{
  "n_layer": 13,
  "d_model": 320,
  "attn_scale": 0.125,
  "bias": "none",
  "parallel_block": false,
  "init_std_o": 0.00754,
  "init_std_up": 0.0385,
  "lr": 0.00199
}
MLP neurons of a small language model. Each row is named by its layer, matrix (gate and up: input weights) and neuron, and shows model dimensions 48-303. Each number is 128 + 24 x the weight over its row's rms, rounded and kept within 0 to 255. Numbers have three digits each. A neuron's up and down rows have the sign that makes its largest values positive.
After each neuron's rows, "fires after" lists the tokens most often just before its 100 highest values on Wikipedia text that the model never trained on.

L3.gate634:140147139085122133131129112141128118107129169081117152187133124126142138123153133122103153111121121117081140130119140106130113119159143141127144137120122114110084135127113118136113144144109134141136129108131127094152081134135118089122059089101136154161145125124123075126116098090074155150144109163114125123128085143118103099132097139124125119112152141183132151138172142140148143157147172099092159101137142154110113149096170141100166096130120154132140104134127151141107115121128127150145136173129105124152146153158126096127136107098095162161097079137150155086101127134128142085108106157146140151123140165137072145094124102155102112086133155105132104152139138164149194135113097115123148127095123107122102112190135140083116148112146150135087112103090135117135124113094145
L3.up634:148176128157102123110137112138128127108136131086116167174138099075131152087178169136124156122089156109105057148133103143110149140148130119149136102122147110149129134139144132161101136140118106154101146136121109133095127138146141086125103117133141116095157109130086146095119080076082148098107146175113096135129175130100116115102124172137132122163142177155129137166156131125116154065137174151108139144131164115143095089133180102107098112158089148143138129123145149157106106151119107124110100152142164144157102123109131145099100089108132127144090134143171136130145148133110137101119072126155136152110123131131084159104119109099069099129135130117143110174187128121119166117124132130129118157151116133125143088166102137146122123114138118150114156126126155103102068153121087
fires after: "M", " M", " m", "-", " G", "m"

L7.gate78:148079083155111086140150127155156115107084153141116137155143117131102141123136161153152103131123129124128128152125178160151140187109160135095114108123157148131159104087151138161144078108098107092154101114104126108106169128120137111137088110131137147114094102094134152151085092138128174132150121116100124106120111140155170146177118127112105145166123134106064121161090157127138069090148107136129113096154151110115147136122114132123118128131130102138120080107099127116116124088099154101150128136117094109124147160136130139138138128131112089098114151137075097147154120118113103145135169148104121136149114103109109118116121120130083138128150130107109175139137115103141086155084142165139090161156137150082099150137092105114130146096118160162130158157115105112124107118119110
L7.up78:140131097105121134103129136147133137143156143171157140150153158101135160135145130128127133105144154108132157147142160179130175114167124121167120094109136109101094157118135099140151115123061122121134121097117160121104130114180105150089165092109133124138091092110122121116118102152137125118127139162111123154083125122143137105122118128126122156157104106120134132092192139096116125141181163123164105141131110127101148118148125122111078111131118090116140146117153124111129089109138139115151132183087146164122112147141104131158125130129114128103092146117114174117087123110131147166152138107082090110126148087096127138104124154114060115161151063124104114123138133174133122135118139128153098142183089167117181161120124169132159097153120098114138148133138161114101109131093094
fires after: ",", " is", " was", " in", " poss"

L2.gate348:154134124142164151170114151125122141136121143098089085131126127115120103143167119087125113132164118107121148150159114087135096133107142145135142121112107163174092137121108124135162121114133132118137177111096130114129114147129180171119096107174093102114114144158147080123078118106122113113099091158136135141128156130123141097116117151146128129108095170112136136172162121125169171130127112095108109097167069113155166128151125132155100125101098099128118072124146152138098107132090149157149155136182152102115130103166102159125148128113135109119096149108137102146179148081154115150090128074159138132158135176144128126094138133124137109141156161143156140098089107156120129073142099089135132136116148124146133139097098140144130142164104142136150097144187149120129116126145132
L2.up348:137135098132142199119156108137059113136136121134129112114093113156095099157155140111096119147127100110121142130160132106076108112091150155110092145138133140136107124162150125084108105144167121154127141129102127133104121136135169155137119112171120096094118121106160104142100126141129119100133077130160139140136124116141119119114128133127153130139134137105155102132160137131092168146135113102133133138162095122184169134105117112106112099071093117142105085112123118131116124110102096150146114147175116093103105166137128175108109153115093096132123159090145120181110132111102090132096101097153144118190083148117139142124130169132119119101148175123095142133134097137160151113146079129099095152145191128155159148129111140178109129133131133159158109128159146124116120111125156
fires after: " in", ",", " of"

L2.gate589:118134099134165165089169126116140129156152153109092105139115148109116126167163156121164132125136183133161137152168095138090140102157073151148144118144145111085115090104135155118162079111124140111117100177116140123114094152174144134151096115114155130111096124122146159130125101143133158107143121126111167133140150147096185161133115165102085168128120129126128141151148118143110132154133126133115104147144111118136135202161105119147128131134137138148106114134133093157140130148115136124115139142115097167091168126138103113104150156139128169159128082111095113162134115117116163182105136144165077149119136143123136119163092110127135118160165146142077180097109139131126096113176127134135141140141137175128142124135115138177148145133156164143164108122127107150139113139141136
L2.up589:126164128131113089119149119155109144170154120143168125190090107153131116186114138106177116141159146148145144119111116143142125131110125128095149080146130095149150140140135116151144160117088120170145099145132151145127150146132145164117139142101122137126087103128151125146102127117126141129133132135162137102161107107168130137173142136089120151103110132142150128110123124139117145141118154120099154095120158131110093124100154165126104106111103146110096128152141126125120144134125107090111120134065154116111075133095130106129134135078094137111067169088136137088088137124127142150147098151101118152129107115132122130128088075128083113144139145179117136121111114104066169119097119134116163121156137139153152096114098075152139110111119100106088123128124162156110142139132130
fires after: " K", " k", ",", " South", " D", " Sh"

L2.gate6:151065119119129077128112136124146106149100162073158136146169122118152162132130127106113160105097132154129140091117143116136142166126115127182115146163136114133125126160174179149103121133162115141114112101183128141124127121116101163162155131105098115167153134113078141101111128141181096100150097134130156109122148109115136088140124140119147175120102179136133131095144147142111111127126143155130167128173119103126163134115094139110136138091127137132117121163107118136111103149134103117163125085127099082133113096157126097104128134158100104151122130138134147123151088169175080125115164142165139114110135148114150174124119126104096111127185136143147109157109116098127097155098137152121135111117091131123161146085127153131114154122145138139132129129114103166182138120104124
L2.up6:125096116116145073128136141128185110101113169121114118119090163109116155130161125143165157117119132160131122142180161159160147138089126138151106149129147118144117166139125156130158130145112138104100154105131151123113144130127142115170109155113144136084102129177097133113085125149152133127164130136129163115129102099146140134109127133113137121065117155135135115131146120131060161138125105126105158157149141128073145143138122134148091118164141150113127166148119092186099122137130146146122133124127129076106111099137179147123103135127178115101091098133091109158080142097158135183158154168102138101087124177122119161143143121115152142146121087109140109162124123098140124120126149138097133129092106136116135142122116114147075151138113133147102119129131087176157140090107104
fires after: " J", " R", " P", " D", " N"

L3.gate619:133108121130106125168109127156146121129087122162080085098149129147116126126113114139118161115115129111120140180124164124122169110140122164097079138183147142185152160117107145149134099122114127096128133153122138085107093124142131114124142160135100106144118103159157107090140116140137099164114138125144117137122183117105133105121167135124109116125101140152106099108142113157088104104119081078168132169123099124110123156143103118149158143125132080177152151173096136124103102128134140091168121096151074112111122143134126103113106140135130125154123122109128124157083154098146109125092141131151141119152149110173102101123130084096106126104096138172141129142171113204118124132178130107155148136126133108140125106137118093129115153095145143176104149115143119087126140139115155
L3.up619:136154144125124132122116096118130151110132155141120127148120128118126117164171101140134133143107128121112149145142123116119127125117139162097110124140120154127199149142160131153118139126125078104118110159082136152159125123129107151130135145080111122111115155105178134100107108160148089131137114120071147115094178143098160110122072121128161129099141167119181081135136116118091148109112072116138168155149106132126123149148120100127157077163110155107121141103077108105086136097099141141117151101131085111130152131117128148186198134107098081145137126114129142119115115119158098115160100098121113115118083076106133101100140086120104118153100145193135155114140126120144107133128124079164132134093114098158144108143166130144150147090102164124131099111141103134130114152127189
fires after: " ", " sp", "-s", " /", " St"

L2.gate150:100113112089153139118117147154106068139078124127136119125205122145180128108134143121138123109151135163119120145162163141111100111165111119142135137156120120158123137123140116121168127109148139095121134136098157136133155120112143089091166122167155148150144105128140127080153124121148132114175131088171141125161131124125116143146087134103115139103118119092112147140122100117128140150106143132110071162135129124130118129152110117120086110121103135078158139164135154142110122141105144128143097121124113111082087132127148148134106131123084133112102145128119114134138085105074137108164083131132147124092090083118085164102175141127118149114122156144132161108148148149148160118127122095160159140140130101152094175094103122162088119132118158141107098150144122144144111165146107
L2.up150:152149122108109137155109141157138111127126132090122101095105120148130133093143138095126127138139119107144091138096098143152081135125126105105099149139121171103099167121093138116106084176083121126113142087132149098099133143128094079153101124107087130132093141132146105097170129129171150106106138162077106146131144106077088070120133099118139138162129134149135122133130121148107149117123092146149137158131163134087139126134097145153183131134132121131084105145150140165143153126135121131152131154152091159127109128130126087156119117145136138168122111135113137094151100137151141170175135089145131105134121155155175105135112148136130103087123122149157166127097086127084127140139109148130162169103130128123122137124133162053168121115138123124137094074160119152136112158150097
fires after: " ", " ("

L5.gate776:084150157140144134138122139139111149136132148133128132124122177122131130095147089115100096152150121133149108139121166106110088098141112124123168154118100088085133143121119124146133170114117128142103092166124090143147117123129148130130109138137143155151103173168146152103195101111147142125102151117117073147114115117092121080102130170114127121146118143163111110139166131116123138099157148077136140094144140105110090162109144094152122113125148057121151104095119151131162092137116148118128154151116128121128127111118088072060145119148085127130088099110124151153138109174124103120141150117110105142119179116128152155089176093128100136153108128167145135095118114127111142139162150122145117099115131135136134163136111141151153139099128163102104102118131141115142165117134113
L5.up776:127170141162142126100136116119137099147107082104145117134118128114138075164082109131135141141165158088133097151082196127082128154136144126147110160115134068151132115047097121180132095145108111110124145135099101064117140123142122083106097145138153154115153112103157119117105156094157095103114146168136163108125150118111145143105134178117119111114143099163163131099130122145070137158122163101139147143138107120161131142110101143151120164110106118074136111158144154113118099140144137160140132140160140082127124092121153106112166146121132143134107120129095121137168145141155108085163142126071137143088158139135133136114123113150106125127145151146184122119115135169156124132149126138151094141138112127082148141113132129099145130104101103114098092150177144114155156093128126
fires after: ".", ")."

L5.gate51:097104133128059096122152127105118131127137156095130155114101138157124089136156090112103129137133131103127106123145159118091091106121134098159109159150154152150200130110142112149126111126093116123112122123164136090164125095149089097125129137114136134172099070145131129099135160114183143153105135136172121131115093111103159127110110079098101123119133124091125151138146101108114158133116120116132169143142162130075137109140141093108092105102100145118148156125123109154110121171105111146122108138087160118119120124113139129145168160118088129164103104129108115110131140142117144112158145156107161070131117049180107079152097123154069124127102139139141129128134113121152133142135118127081157131136124082119136141167140155077133099125125123163104118170127176150145134132094110
L5.up51:141147105131106160133101132139110146127088132138141136150132112107139068109109168090121091136120085095117103108122140133132132150131098118123142106158147168172168122151114148110167158159149139147123149118151162139084139121115172124154147115096139154121110121122072108087105145137092120131116109117108157128139107075101126124132144107109107186131168131131142076156125167153151147115073105117120108119106129179154149131140092152111117112123129139109125117176098107088086134103140128119134148098122123136145089138113158101178119125144128158141126157114144155120123105172113124115162114146116161087121127122161105120113139141099147130127149146148152141145133150165127101151113095131174156100066173123149108107113096200114127158121124104127138099091093143174154123129147151
fires after: " ", "The", " El"

L10.gate753:115126147146118111135107143208171149108106138143112128133130152124137156109126121103115129170093125139131124115151148130119128106132103144160141094083129116123141144130150116124151118080137138165102170137164135098139152183111172125129116123108138149130138128145143108134115133135121158138123127150085091088087134172122147087117137140149126113126152139125149151100151152114134130122111112108145143160161119145104133127129178122137186158142139156191171152153125152098115077129089116119136105101143137119100139109142117148158113125139114096162113086121106096142156127149116116159122122119146121122141148151112122091128122132090168103128132114151145134135149118143102131150142164097130168118131082155100131181172105120166142137141102143142098138173118125097058142087167157
L10.up753:126091101113107142164150138146087110125155125085121126098095109108154121144180105130157119141177159116088116094147151124118152099105113127117171119135147102091136116124154117183105149132138106181136121118146127139178151174114151160116124148081160145111117098119141127133113164148096089141160102131137174163152087132154141150121160114110160164143106118140113138156152173121127129122110141125111137139153134132107120132092154123128111144127135106161127140113125134117145100076148118154109111158123161104145183114110127134144151157123111129159118103158154095111152115132117098147106108143080153151147132110080104110126119128120165120140104110132114124143166090102119130139079132108092101135153096161140099114074141182120125122150072156136131158128166089153083153141096119
fires after: " ", ",", "ing"

L3.gate589:113108149138184159136109116120137138139131147170172129107113137113139119130132111112145139148136137160126100077110141123109101110079147112110143143120109081166161081145150166150129125133115080120135154128132131102132140101184112137136129135199089108146122131134118169179145152131093121138151118153131095121146105127142143127099125114133171088123114100136145097136161188139126151121106142126126147129100101184148153103109113092133138118155108076126116165110123094114133108175166134164125121155148111116151105115118117124142161142119156146093131120106074137081132157167162114150107128120149137123110156145126142137104141145163100159111104154148140150080085130119150102151139149133136130141112130113130149123149148109107110128117102141103138090135143140089178107108089145
L3.up589:140101136129165121132128117094132119111100172113165127116098130108166133118135120136149142142163123132087116115141141126140093083090109124173169149119123094155119063108137181107121147115134126131148117128151116117128147112135083144120109115149138092114157150173149149143133160088135119130133115152148125159139116116157135152086116172179165112129093150132176098094134168117129127140095154082124152135114100167118157122109115101175095142138127092146124150133116114119120122127166133136141120095180147103132122115146147127128138134156111129071146173132099115137141126113147130143113102116150147125123149124121107159143121136163186142135152160107163131113118106131106127134165151155099138202130149143124118133144153098094113166111096114091135106180160176097133129093118106
fires after: " where", ".", ",", " |\n", " when", " Ran"

L2.gate779:145129156096141164130085133106133163166090136146117126120105120108153158136150084101113123159149133090113121129142138178090118149123112143139096161095107118070102130092115120150132096107094123141151141134132111131116141186139129147177115116122145134102086109136158090167128137162088147134097111084115133157129162139105124132110119127161130133138139129126154118103135099140104177106107157128124113148138107156168116137071122134095117099110133139101106096144099136142110120164109064158111133145152136134157098121135115107116169144110109098112130097117128116191109107135130138134075162140146131117160125131127118104139083138129151136130161137094138117143127117141149169135119090145130117171096130111167067142147152126123134199147106141160119127124111146158145106117134102
L2.up779:115122080099146128113093144117165132156104128147123110153154103160122132125112163138142115163155140103150066180161112169140113157125155158140162161173124135102127126139133163103103134129117128155102148098140133147116110078163152141112100107143148167120172109105130140126114182113119104134144131124114120143134150156141083125128102119170134142154124130160149123109172139127093184157122096091116136133088117122146148098132135170124119155110114151125143141122140154146134152123096110147154130110129094193099177107053124143148139115131122054094119154110125121126144114161149121109122172127136151134128081090094171108127108111130131145150112144125141112118089135117117157131150125137110171145110082101156134137157124098084126167168076132155132143111119113121077154095153112
fires after: ".", "|", " b", "%", " \""